MLP neurons of a small language model. Each row is named by its layer, matrix (gate and up: input weights) and neuron, and shows model dimensions 213-404. Each number is 500 + 50 x the weight over its row's rms, rounded and kept within 0 to 999. Numbers have three digits each. A neuron's up and down rows have the sign that makes its largest values positive.
A block is one neuron, or neurons of one layer that tend to fire together. After each block is what it responds to, as a language model described it from the Wikipedia text at the highest values.

L5.gate52:473537464430426610475431563494543477452492497598469512458422488482486472508485454400368480493505523456515547388544448546552510483539414479449465429513513487494503479420411569512439524568532536509547467407587438489486417501455495516438581553532435429463524461461491531530523504461533439508506479519499513516475453487562459591521471559543518615543468581497516492464529584477570416600510450506417531545519517545514544533432518485443448428466540506534558561551497540580535500499545588478576510497537495495500563599524482485483525459530585529532550464509460440459476445493598535456
L5.up52:412501488439454542535532642528429600550473455524411508413498606404534507560496430442408580511549536478504474463594517530479533389511524454425443480443428570503535548525529530439492537504520501492514515444492574538460448524565492473515515460432497496498503508503471567603536605467499447478470474482524495484453466554516412469402542496415544493537538439479497527442535531545610606463421448477449542501654481486459482531409517507623515524456497501540555516559513487458501417466533526463442602462547447490498479587486479452487419522491573529513494500463476481482496443507457531490
L5.gate139:479441548494523476410468508440481489541518463515531523463426613525547483567508447538365444518562498489447499429464447507543540538534483532445561363527455533480447518564436634491563585591465448490535514433441540456498513491482556461605582563444544519524458501418523495514460599412543532518540479378483458450533558449517554552512399478532523582513428495515544531538568473527419478512503517439485522516522534434469497530525534455378381573466414531484487490407626553462513497485465499486630534553462551457420411570503518459527457554414461458445572567377492514481504470575552561518
L5.up139:482463502533487422528533458521429428459546565525597470468503533431497518514457430458501628495560541466498497516525488434473402534515457473485525538575550452467584533573566551483490545595463458487498536562416421558516541549570509610495583523551533508487457436494503495557551504548437581487526517583462509476451499415520487546558505486544414480484488506453474495396548480551430481379556524426536509594406572438522568539432500514585527439505483491484564523499531531472561489480510432555508506542536351472466450548401605503592538456609537444501513546436515484520500451513524512516
Text segment boundaries. Tokens that close a unit before new content: closing == of Wikipedia section headings (Honours, Early life), line breaks before list items or table rows, and sentence-final periods.

L3.gate68:471544402546460538407488445451532558556509488513592506569589481495513447505457529444552517502525528497475468503445438568523404519473485494466418434536467510493545497538485491447455472466471537539439472398460562478585518540558483547521487376428471487570434488540562532528475561540434650532434590470516568384477490472420528564451432552566496585439473489556461522511496583472506404548515543579540522439485571454440527527371594452449508508412427427578463476451512563451546509530572549462510580484474552488470502407408485467528491525480381481460546521480500554518480512448531479501
L3.up68:554476594503524519592523501545436545527543439481476465528538504531584506421459484528486548534530434496517454559534462410398515578502497443516555391490426521529484467542512526481420461504529482533431492576432502531553488421434495526495458539520516482555531445535551445546462499457452528534493552481431500499442552484536518513549564505491487486491401546457479511587550586470547471479489535498506412492433541504491440474520630469496483502490488477503464494427575439564511530492511485548592476438528409567434562550422496565544487581570539519408440488376438552495588463516594468534
L3.gate88:452472563546499544447497446544520462533602528474502500571493485514534511497388474501396638493533543531522450466538418454538486594414438520506412441454530474420431494514544608519588458586489388489496432508428499440512410451443461480548488451584524484525387526515536500468625515533499482469513478472459388456594565438496476493489487476599522598583533549601580568419553463512502528643578494507481428476463435518438499512548545474493514558461509449539465551559463470550577550565531421462509534526548508537496501445460507474465475481489469570443494538451474544420582521468497493438
L3.up88:503494572436506488541582532537475489428570504506441410456463446481402427481455527348436553538601613463408510376461483496552570481523515559430474511542517446592472503487473563521517553439502425449501510476541545493482431461513531513379472451580551588524454478482665549520412498477481553564468611490472482541506424534592510538478473494488500515522460478489495476481410548585480503471477483441487470616485511503498570448558479542496456453431461439505514503399448520488561546556506468542450438511519466511490516449491477551565577431491546620466491494507511530547500499486507575514
L3.gate325:452405429429493445516489507435485476515429506521446502538524633491529549542385461502506463490423507511427526511522541495526536522557474537476540483467380564506415497455473525519407489441531535526494556467576547455565488491598442511441567468475400535479454535523583446509505524489473471514513560493554440434548515478483529567606476560573487514464443482500485409461545378579450460534536390510350506527498512506507522497513494495577469528504453607437609480513406491580408458514451470548430542486534438491474467524496485555509488428404495566495464492473493541576493456454507523428
L3.up325:571603503508449474473477605526432555503522458554536496483525534527555470535528532610534430522457535499528434530486643458529421562528398416527367451499461493484493485539538571535542541568502558576430502489514476480537441475502455482510508494390545479526550538532368572464529521505519476467520509454530420570471524490458404543442520615558433447560405430566497500419530557478399431563517596419519578408511552526522548581510602506425489436436479454445523506550559568545527563473518509484440615416575521499478447518500520564402517548397523470495474498481540592524520492430556500451
L3.gate500:581511441493459611448462563460476467496449494477479511503631528514551524567503488480463495521472460493530457461543528549575585460461545504526408545470452504508525581484445490490559551586562534477416573485553462514538573503426426526545639530481502448503459515574579554522560449519486489540407589560488482503496597456378483534547483440511531456493496461535489518540579452502448475492502539388424521509453560563455487525509421494563511484541475488537451456490594453451515461438454427480461538437487491465529499505444636417477482420484442525416448538460471528534590545470502547475
L3.up500:514487559511327518472481536462496420492556520560458550532589556555491510514411569503514587571536443519515581540524535614486456497484505448481502577556519583549527550512469547475449469474469470463501478463403518555508471472598483523506480500613524523537457480605562548533448491521446580518457524478519433466453547502619490588576537440570484619576432535524578542481478499490532470499594451468444518579477538503587500608494506517470492457523391524559554482455527440508547460416525465472558487548486498487491589531456472535544534542471460477465511427477445469589535468439538443454
Section and sentence boundaries. Closing == of wiki section headings such as Cast, See also and Honours, plus sentence-final periods and line breaks ending list items or table rows.

L3.gate23:492536434488563566587475485479436550520477539546518477462509468481466512497531495549427581397450530464597432576472481546533437511472524538441530535435450490562557424465434359530417470499427489495515422401557582495583599533491471504562493503442476463492498394552528506587530576482427493533549529499414515409442483533533444553474495507409482459479547466405604573504515505540490541455605464467500417436550490413532481590457550527530534498405395519471464431437521593558462529528483467413504539417453553464485394575440531505432507399502500492437522568535528483586499458536541480411
L3.up23:552540474479443389584533470382517513511475430461562512479482572539493582493491449485481569502495494422473482541481449529528567478491588433411499527501494560505372511516489496562574571417494476513468520477581523550473431591482570442487484459507535469518500514520430503492500553564601478424519576524493510469540412471609441493516424547472553586498537507535469556467489583482458488449510527526508536449471510403477549434478459422503485572519486465511476426477520501346528538484574361479422553527472395547468443493543546574514473473436561539494440497470547475555664445587464462465
L3.gate139:487532444529499519526466548536530601487464529606565560517376468479495522521515443535606476421497496511502440515494481487559435542525474421472555575498465504538440472552474570478549552500457472504513475475479463549492494559449541441496474570548453517421528506558595530541517464522601558532485448551470502475597482515542425497457426462470439539564534482473456535550548517565544569553519470380420459539459476554580521408450486486567604401548400437451483450510439454458447476435442520442477516434517470442378431530474443494583538545529483500481486492535463510511507541487434504483
L3.up139:513580535519554379550469480483424568591561521559596562406469459497525517542442477565542571495580404434544495488471570485464543464507548515455485569492533469555481491577548518494545563526514407559494465473498563424491477460460450540530446503540522438513458498487511586515471525588535430541529498500572476451534514527527422410433484518485545529577432479508443607535565479542550494570521459498523515462543474512440525506475480519566489461440554467608511382529505604508495434516538462415463509550357401528424474482504498526491580499556555574520445511547461494562441541441481496463
L3.gate482:478602558535518615540494593440491539576450518468520511530535449533504503506475609564347549590511500525564547564436545485490538453457456538479469564516557474429511513523460452559439487440464483537476486374501563481410458506527493557599563488487447341489486491458540453506526457463480524461476549482592447461605497557484490591499506483608547518504441465516523480464471542551475509511583482506396513499583519439500501385458564491535479463518505434511415492463498463522410391484520510542508616431577536450523418530555544582564453464373505514476441454411516540516541457550501472513
L3.up482:466524428453607489441419464452552560483459553535545581450536519580526453508567458469562521560584553614499468408526591374441506417599467474508557550587521470554511511594527668511463422500587460456574500484517438485543537504507485486524446512499395467492493495546505487578410479448528445437552462460582562470513594418463513469581507509482532464441521530455452491439542478455479464484515472546491587544499571471510497524419501548497461432358606581449505480469606499458565561441511498493473533528516412508478628497594638538513540510407480504424430480465521591548432517487465523420
L3.gate518:541492595477455580507490520467538436597494573439501453463459501501533482559538411585511572512510493581555419513497565499550592503591481541512523508594418520549425410566592390482500407427435475501520444520428518459479502467502451441490472549499491474538528527486463509518488526444505441547468520486480477519490513496523464582537479494398489524618517467500518599624442533553440559594476597570469514435475466534337389540510541498492610489479471476494578516436460615448473496481465534498469576311439466590499537517492578565501527553514534552488472512497492576581534394436544383469
L3.up518:532501529566499513587524518523509520576441369470528579531519504455521497584513593538470502455452525530493512463414501489617533504525501436383457449502485440548438506510512449491476488503460420514519516506538542468512514515548522494519491479404535546578463423520534576523540516439612544556471501547540518503530368486516547545492458406471463556513587513574523425530474510447482494534548519389518392427508424505482458517466533484483502559448529412476504517467463489449505460487418437495523409489485418590472571454482586506554491519477509527467387514504555430486597537504443535505
Predicate slot after copula. Auxiliaries, copulas and adverbs sitting between a subject and its main predicate, e.g. is a, was also, is not only, has been highly.

L5.gate61:499482530515540539579467487454548505488504460596429537544492517521454550484469542505450471444605532465461551481499478499489489560501456492466584534511539559431502523484456434455530521495525540516515468463468393483513525377500537470523468482530593492511549485557425461491524492470476552439453529515463475512534463427478522486504491518516572498522440456636596508477575572530525551443545454435553513418445509511659440511493465491464564566528453533589518412451568413494409465449501502497477608532529474549406364530394451452538396468505528613488450486467500482419516485538503554455
L5.up61:465505504491478469466528437554535569497504454560476522435460465491494436445431529519440536408606455586522508497460484508529479468448475550441472569553464479539522544536503576459521460510522474486388535479515466555561561541539567552512509537391527538536520459405533574425473573513555412493477507504477470476550500500483461543536415507523492497449562507466444504413527672379441576544592490395440531560478433542454481517576455501553476529524482504432451462489551553456514557569509501501567564450516483510468454487507573611483481475526543483492477471566512445454552480491499449500
L5.gate239:440512505467450475579544561520522485532449532497624489503515511398464525475544432555438595492478518489508553533484518519433446557517571535431493509517469497435600602499586444413499469585482526513428584461463474439558521429432521495462514414487560480464445533512544474491591451542578551511444452548568454502396454497464447482548519471438377553534525646540414472471429517441497511498404470537541540535490552523596486434584486549514493530568483482533598534508477493542463475395525435464443534456450503388476536528485490628453534562448477558503497504599544521540513493463408482480
L5.up239:525517542439533597472533445492421512492479516548449478532437608555508508470457490460418479431498580545431589527520483512490478432612528541466492549540571527510537464517446475475537572465489479431557510434510524530653540528504525388453489479543502577489610509487486508444530561429462554504448447392432459519559504523524441538526587593497531507474534500469614522361434487397537510554536442458516455472481548519476480614501510512444525565501554482442552389511591525544533521470476466532410581448518502476493472432487489485451453413406436474524518514478489481525481452469592489555
Quoted speech words. Words inside direct quotations, mostly informal first-person speech in interviews, such as "Now he pretends", "that's not", "I should have sued"; also opening quote marks.

L4.gate31:474531414503422487543561562488441428456444425495460525541538542402626444512447436495449515407471450547514492492551471469551433511473501499406576518574519535504529525558475537459520490476451467452518515543427492518591559484532440576530508417425595495569454473436572524524523422502423497512496478518472528494498526502556473544569501541535538531485525526493451552538422527459495524500577527411534465525490382434501399434467473449510544477557502499608490653424488487506475479486547439458467496496505425526589441550432487525521481525447522430432491430466555378512535456485521603582
L4.up31:458495512535392476460460424407605448524474524396587561533466468492587583526477568474534602479580462546497521490461567485402476573497421478381427472514521568453474508451518548495461520543500511564463500487386447515526548458509584564507543547455551452514408460578529435407471427611538484473523412553479442493516467501486449571444480568632541457398520565603568482511479591511523580471524548431427478557461501421433423449441522606431423480465534525502488441543485421411481477499465482492456525548502449493465485508475482533450373470491537517491518491513503489518544524506534533503
L4.gate40:516566441443483562458540544403561463484537520471468467497434507481541591474542540519484570611496494473498432437510595541450486452539534493589519533521521560563537500528477479507472562430534463396518518496531505537477456428504463482564563507544469515448442437472559434441560602509510509561471477511492509546503499445524510492580478515509572484594446555507503452526513487493480460480410493440469447466391486532524506519534491466504536461496446567435430494453512471538509496450621461553624525504472561515487505489526481492495585507538413502543552425433568476508510616488499511484
L4.up40:539582577538430491460518480517561496581532583594355445570454502470461478484442534404508518475505509495527481512569459464467527461476442413473452489565532538482545483494573544500568540450541453545592482501549546517512499542473555499496476481496574504536521433445486533513540507488455477398547438505550518477506476598451501467485505418538498455431608454467523440518465584458517468526494413440483468445588534486386478421539437500480427480388519475471520421654534480551523530427495437525429567455398435473436432523508500480486514495552547403497423553483475480483480471456480471481
L4.gate329:510511482474431409547513517497463557495465485428545383497481488487470620507442497508369456415531440518408559539550594496483419533478494531393508511515574542495510469506459481506516567466522543502420495503435565537545478442550487433421476539515524462536520534550474551434534475468414564427463458510549540554439522458495528550459494446457473458529494495606534451514539519457525513507507440459546457412385499502537383497526336435440507485452456500547471507494504508500563461391503541480537585420558474503558408511503503472386391577440491469471477533500446471511463485443470496474
L4.up329:468573448491525547462542564524522523533510544516428470562522505511521493481505457494473454431476492474460531518542512517495427497470473440419578504501529536514508476449361500481539464534412482517466487494508516554627407506563487518442466546511495505503438534488426471526460538525560560487563419440481532428518518476526531462408469480471453562609530445595554525455494580531503487437444452542545466539583483460547381532459483508469485476570459511504469502492557474522515390429460550503459556594464562452507448515440552456438475558442497574533533512511518455450450495583555549556
L4.gate424:556499515463472485544529518555507429520509437467463461468525462523439572398475509501480540395560483524504536581473499462546488440395436484552441439435555553465569563471548445450387527472528540494411485557470512507545595520506506506444503497578497527509500521488530483546591637464534457521475510574523483468574498501461545582454508570518449496536422510475519494488501528548510497563511584455507440584490570555487517529445491440621470422483531532450466427514531473612538554470508489541476477583525472547501493456529530453398542514404494503438497445553513504484514478478529456518
L4.up424:550575609486501472517397427477525517466507517439523430561534494439441483547472560472549496503504519541486566540580481527486561546503369458583448529580546524382563514479488523482430475408481507486548530399474501483447449485474509451486468620510500597456547446407580496562593524530557530457483480533501568455606502497516471501532480470532468473498509497497546467426510520464584530465545437497532471424534467449562561581474532395456515566503588466538539462536508506545516402529555456418531431500518538469561412482405545522459475485488498647440545558458557499494505468470539466552
L4.gate495:475449550509472519549574521463574559495447471469474531483538527434500435545528466610494525499579466500445515482522574466499501514504431465540505567586520535526425488513523385482521642519590584536454548586478458430422503513475491526478460542495527582501533527386553429519567478519551501409484558545441414435506519371504427498484503512511520547487468544452510524549613491487368518496593576479510430570372513555495436533484579504464406423486614518638502544421525451426484512395584428509447442413549413474406500477442567427452579486480474460532527416553550568490439520556516502522
L4.up495:563561503522488446573585555494497440562546490527521526521589573472528522543435459527408506526533568569460479542505578457482478459453556469467477506514499530435446421494485554488503495539505529524432475571530602482487569430518439601490484453527497562431453485515491545480502448547407523457549450624535432488513518395421450423549495484537490596529477415525557554464529375511482475482481530452408501510390565565539541585547454481452404477528569575538496473524478525444485462484458456548491487441472421493592425391462629514464477426548524452465555476506455553552565449456522501498
L4.gate540:484519530602487487517508616501449469468462566472522492517535510512502507463491575471489497426467427448429486514463535471555465501509452634418490555501513490452433417433456488499481512486487531512521504503502580468520546490457505542547521517516544429510460503509601518490566516445540461450480516442526449502409463474510521458593590540478482485484469517533501425490529507449597557389627544546517387421515552501435548434570554587390485539501518433506400492429519471423521535429515538498515483526538524484493445529444513547371497465524562561458440414468560415551483523490463518447
L4.up540:543433546427460555469552406550443523524470462528505493448585563459539490531478529454490418496510498501466538502467476554485437425440502443414447542569457484539430468569584347510528563505458520529539563532506436506398525483487388436550465433465523459511506482457529571429498573520508500521469519550543477553512508490416404410534577560433513554484649488535529524601590517549511544468556508441500440536484477552449591651489552590504422474588438520458530486553516472446517435533448535551498522514458538398536470531560449437524475500547447462520432545460512553455501560452490530523
L4.gate583:527426544495467502499431403500548478613501451573461413467573569568560533447568509480478552484487398454436515446564476545523539463553444509451469612607579449419498503436543424478570554468509564579375571537530562488524542489543488362510513482616479543542464421471499541496504471493474602475483478545466518461404559507562423546447458520471547510544410552529496533511530592536431430501538535532541515538541412504540395506500559481499509460489494464512431581484496453436413442494543545540503521492470501393452463551506489452496425530498498475461431496518477510480580484580513596513
L4.up583:520506452439500481452505579489564478519421553493497530416585514490537536578510519475422463510625500579536506457473438427507546540417500499420463467519451436505481443555531459547449465521514497493486426488548532645460477491453550446455535418519501557478474461475547600606528578406489444455513476412510544468505440486480534518486526616488562504513476594501529583516414568487494539507454472488497522531443430453604444488488539502460443490488470455460547514469498531617543461467499474394465566502507463501592457475454432459479438500524554480516506414531582446545469600458479528456
L4.gate638:539526508487454489510520424409479509521519495514568480541577482559497451514520469591428592500557469430509466492481482509439512572534542405447523483529444518409524566549512473582501486548499455566524430453479484517427421508429531494461398577611439560542542487489442474498547506483574493412468502482549502419508421497504401436509517447471445556533441534495502537527534489501495540523511507457445526471561514480534500498475464510464401405409463525428501497500451578452423518469486580515483418576569412567467508538447487549533497515452505518512360517466540612476503447559505545576
L4.up638:440504554548473380467553482440568431524539551522522542485483507485556464538448515599505511386493421580492432464601530564454486474478455517564509562516463474500466525610493466532415503502393579587458506481480627577551510461479445468529563547524490527402492488462490588479428600461503417500481490438453434456514492421433495509557456473580462576442554494563432570641479573520518534519565534567469455499518584523554545513510526428483434491561527558490503474493514439458563565512461529480470550509460497514443461536408505441538484548540457470462585499489576512471407506598462465525
Predicate-introducing function words. Copulas, articles and similar words (was, is, 's, a, not, as) just before a predicate describing the subject, often in reviews or quotes.

L4.gate179:461458382424487456449531497510491423550409505451462504433534521515426513505479430429537507440538595540493406550535464592570559556467449409454389405448452433523512478511498539491509529478419501459499603419498561515532599582461441531442521505509555492461516438459561414522527540507491434487470536494492518512437465423561478552419484549502388568488493443574482485499566528574453564574513575443516487441517554491450545483460514499468505466564421486396511420541490457480498567563442522493449543500463416492445476533520554542394497496448520453447621510530554442476504434562402454443
L4.up179:516422365532461568473438501571542496478475505495523553529502491546446512545521459516583519546543492545444390493436455487473486512480477483518441485504433525419520485561536631505456520640472534519534548538463482544513492424470538479376521514484514559396557432476496565435328457525521461543479538499542542492518478430535506525476603533539488509508498494533454445534485467497508446548547381508544536549485570446466537563483454495415550496475495488508519519473586475537568484531448486535465542453435471512475542534517567512543516454489502452415493503473444492509396439470506484428
L4.gate327:447535466484449519416462531581535499472372517499524529555470542502516461608472496453366569512540478466481411451464400528559453496527460491467595526493468449528498522513580486488480512582496533456529511487399400495518449528564579528555593553481528586500533487441466404657534566446435501522518618472452555483524560521448459541354503478493545470509482473545566593425609472536527518509475447487449434526488541447547575546440522596487536534509454549436529535501528592560513526514467515449509520428515517511480493518510461473433524581491465393505527485571455427434416498511513560431
L4.up327:466493515453617572522471517528481562471426500543501550461587511574457488602469398456442492569539493559441508479464451562494470472480530513556536481421519446448555556571526605532527513594442489475418533508542435529558447571517507561554521432524523444529456541527520511713434450410559454472549514606461478535478487500451460480451397426540442541537482454456532542503541555503446436539571479558393490472437481456431477445488501584522571461388502569474621584488548525586461486552511488510475456534516516465454539559561523550421517498448565445503565457593451490424471525481480516584
L4.gate341:493530465496414513590557457446534449527454591506491497509502489553419439530441485504430496528531444551470442493493423506554562485455446512566486469522444521510459552501508427469544415527479531441408481520533435508644568450446472550459700509555567636481457516550514568698462525522482511541500664509494410515485428413467484581487550482597478483538379528481467411504488472442450468591520511559534457526505535561483484530394533426491520507383478507491556504539446483573452404516461549482550478432479393619493509632474571502529492460496445574397509499545461495502552503482454534436
L4.up341:512412508513483534435530472448439592464461496552473520447532492540514464614517401461489415576539536500405452542512415551461584503497491560517497433508542526418530456588547498418509520643444369487490552465497419587435559479450462460508686583519546499540481513484508536512481427491494491426451563499457488390558462419479488556427485475551554522582480416506476435437493566440532484500616525530527378558444496413512516561482534550594499454438516517508557516420541512545546532471543443489481485504478460518466485657549444456502469508464531550539526574428473470454459499459534480568
L4.gate344:541452494436494525435447492544489471558477469532457492514501478515519402591398407451426539599521557420438474456473432551593465454575485578502530454549497518528472498580454519464483515617456481510485493522439514597526432442484470544475579441580447522520457537538478496596437465476463580491513581571482505527511515345545472602450394490604552455610403476487539489412506519465453504515531445474401511580536504468479508483409487473453518466390417527520496500540541379528525517483513466468472484403481540468418419585489535478476416499512558444490534523517520510423491528497606536435
L4.up344:470602481450555497482553456613420532549445455509552482454459555418499451603477376511485418530573485497415422420489496523592452582448486514507452443487507505494504474560486342482541469579470539485496523460536409582535483461540500518468515462490453513529433547508488429505391466526454552513503566502508469540523474443510376641407465451571496458496493543437555492509528537550445479556513458531432527488482478489452495544601508560568455483462501572489561528441558472517595440501493500541458577458583463529436484570549529514458392511567523526411527412534502462500429484446623480480
L4.gate381:435482515511574559549516499549483521480528539526473419492424467470551449499429433485447494460582447466520603451412532582461526532473525395457361451462391552446464513589542608564461424518499509491551363453509559472477492441467458385434530442470517491481517507522536583510513454441519427553552568444525553557548444521455493496489529487497543490490461539467475514548565500512501527503418413605596531461383509457498462571518479519468487505517509566445445457449580373573591487443510518523559535458483472499445509506508484501495473522440467490541519455520377533506395534459563527454
L4.up381:563530414522511617437551506581505469404410463514481448544502549463488427522494481518531515591538513441516459448475496530522440548522461453536548553455463495527455400503469635455521525496502465539546492472491511501521475497577547452463613560436436463547501448486497485378535519600499434451513440514525431450424455417502448505477375456488485527484513448512462516517425397398526540525426467582486512494468446497461513509554446495559546504449541478504558494474514504645557474531506531543441501467518496464438477520471499487522344484504538504448464492546449452540457489507501500495
L4.gate397:477411454507456637472546484507501543531498451494454588505487524437501490551480465496387510635529522426478486560457461445499476535503372538459469401505545540591458451495492502432615560567500448526503464491470499505550468496495491453434554460496511597555602456495580513436502518616453504557464538534422472545523509506501443643473478509514409494624465438463505491515505542506447401558513545493477490558484523497446580580403480508472512408474466491486551564507523404481557473465494545535430529496526466475409602557502495532472504521529565460488525495484467494450463443452528463545
L4.up397:444500474465472567512467510470519526531458467564502476493481527534462523596445502519472508511490546532514454414462521487524507464515467541426533465476500533469429494533482272435574526589486535484442471522470493474477516535451436522456585464504541520540557486488467493845413450532461431496488514483499533439546490483576478553525469574542468550664442472531487489517485540456441478520482460501496503587496468543445518557362459523491565471421530519459553516456562462560513455522558495538477557481462449454457539581474494602464451520517544485506558516484540496515534495499573526577
L4.gate433:453505505498448511463512489551457579477487488443412501445535525486506476530541498500510486514553482528479497415492507495490439596473428612458528485451533530490452522545454593474501531545513535361414453584485437462456485496482440467455433512405541506517462524514530461432500475532508457505474576433538493560453485392472521488449450558523437485510406486439548424516512521535471559517477488575542450563469455548446525475383569410503518579411443552495402470436553486526467509539494536580560421537470446391448399506524457523471584560539545599531499503496552455413524447531588418505
L4.up433:390524521522556510539528456539527577472442499448474475454518452505444465537532514476437528499555439474473451512563474495561472515479503571423483453506548614502526454495558534460500483600471546547523528492434526531538535539522522537491493506503544499437527542529530524495499532437471497635456460507474380589599536406487389569486462508564436482496522495474396510477498511362450494605550498445456580587431549399495480456500489444495556539483463470438552412591636584564591449485427476546473562487381516502433497596501568459453596502545513476484604585578495545504484436585592535361
L4.gate611:546584391570485624455517581494505438477418415491489445369511557470531471436498508458559487543507530427489448561374466463535510451555568601465459491531452610496459476497469404494435520493477500501516516563445483619423471431554530617472533465538492500486500457531590444519524418469520561530378401436543578605503515491504540492481447409597493550572444526579548496457519470557419442554484562557447532545489584509498459403474453509489568530441610512452547502504520484427582454546458488536521555471440548525454504448534428443452440467480503488514471421597470528559467490425592469491
L4.up611:571484501389493448579486471559491498467509433527532517555467428499513481579495528474474483443453481511531474509444515391591526580467371488464506584522480445579557550572449599496434490450504521541516480404433429481490524522560472404504523545520543430562598517466446478577454438550474516495562587513481510504520501482488420576455372452453480460560470458492498507545520471488472455465500468448510480473558503446468403568422585505500482445456429504482616507503474558500471507460528522476470458601460414452451445513531459481519478565526610434473474528372499419510473427567441503646
Structural boundary tokens. Tokens that close a unit of Wikipedia text: closing == of section headings, sentence-final period-space, and line breaks ending list items or table rows.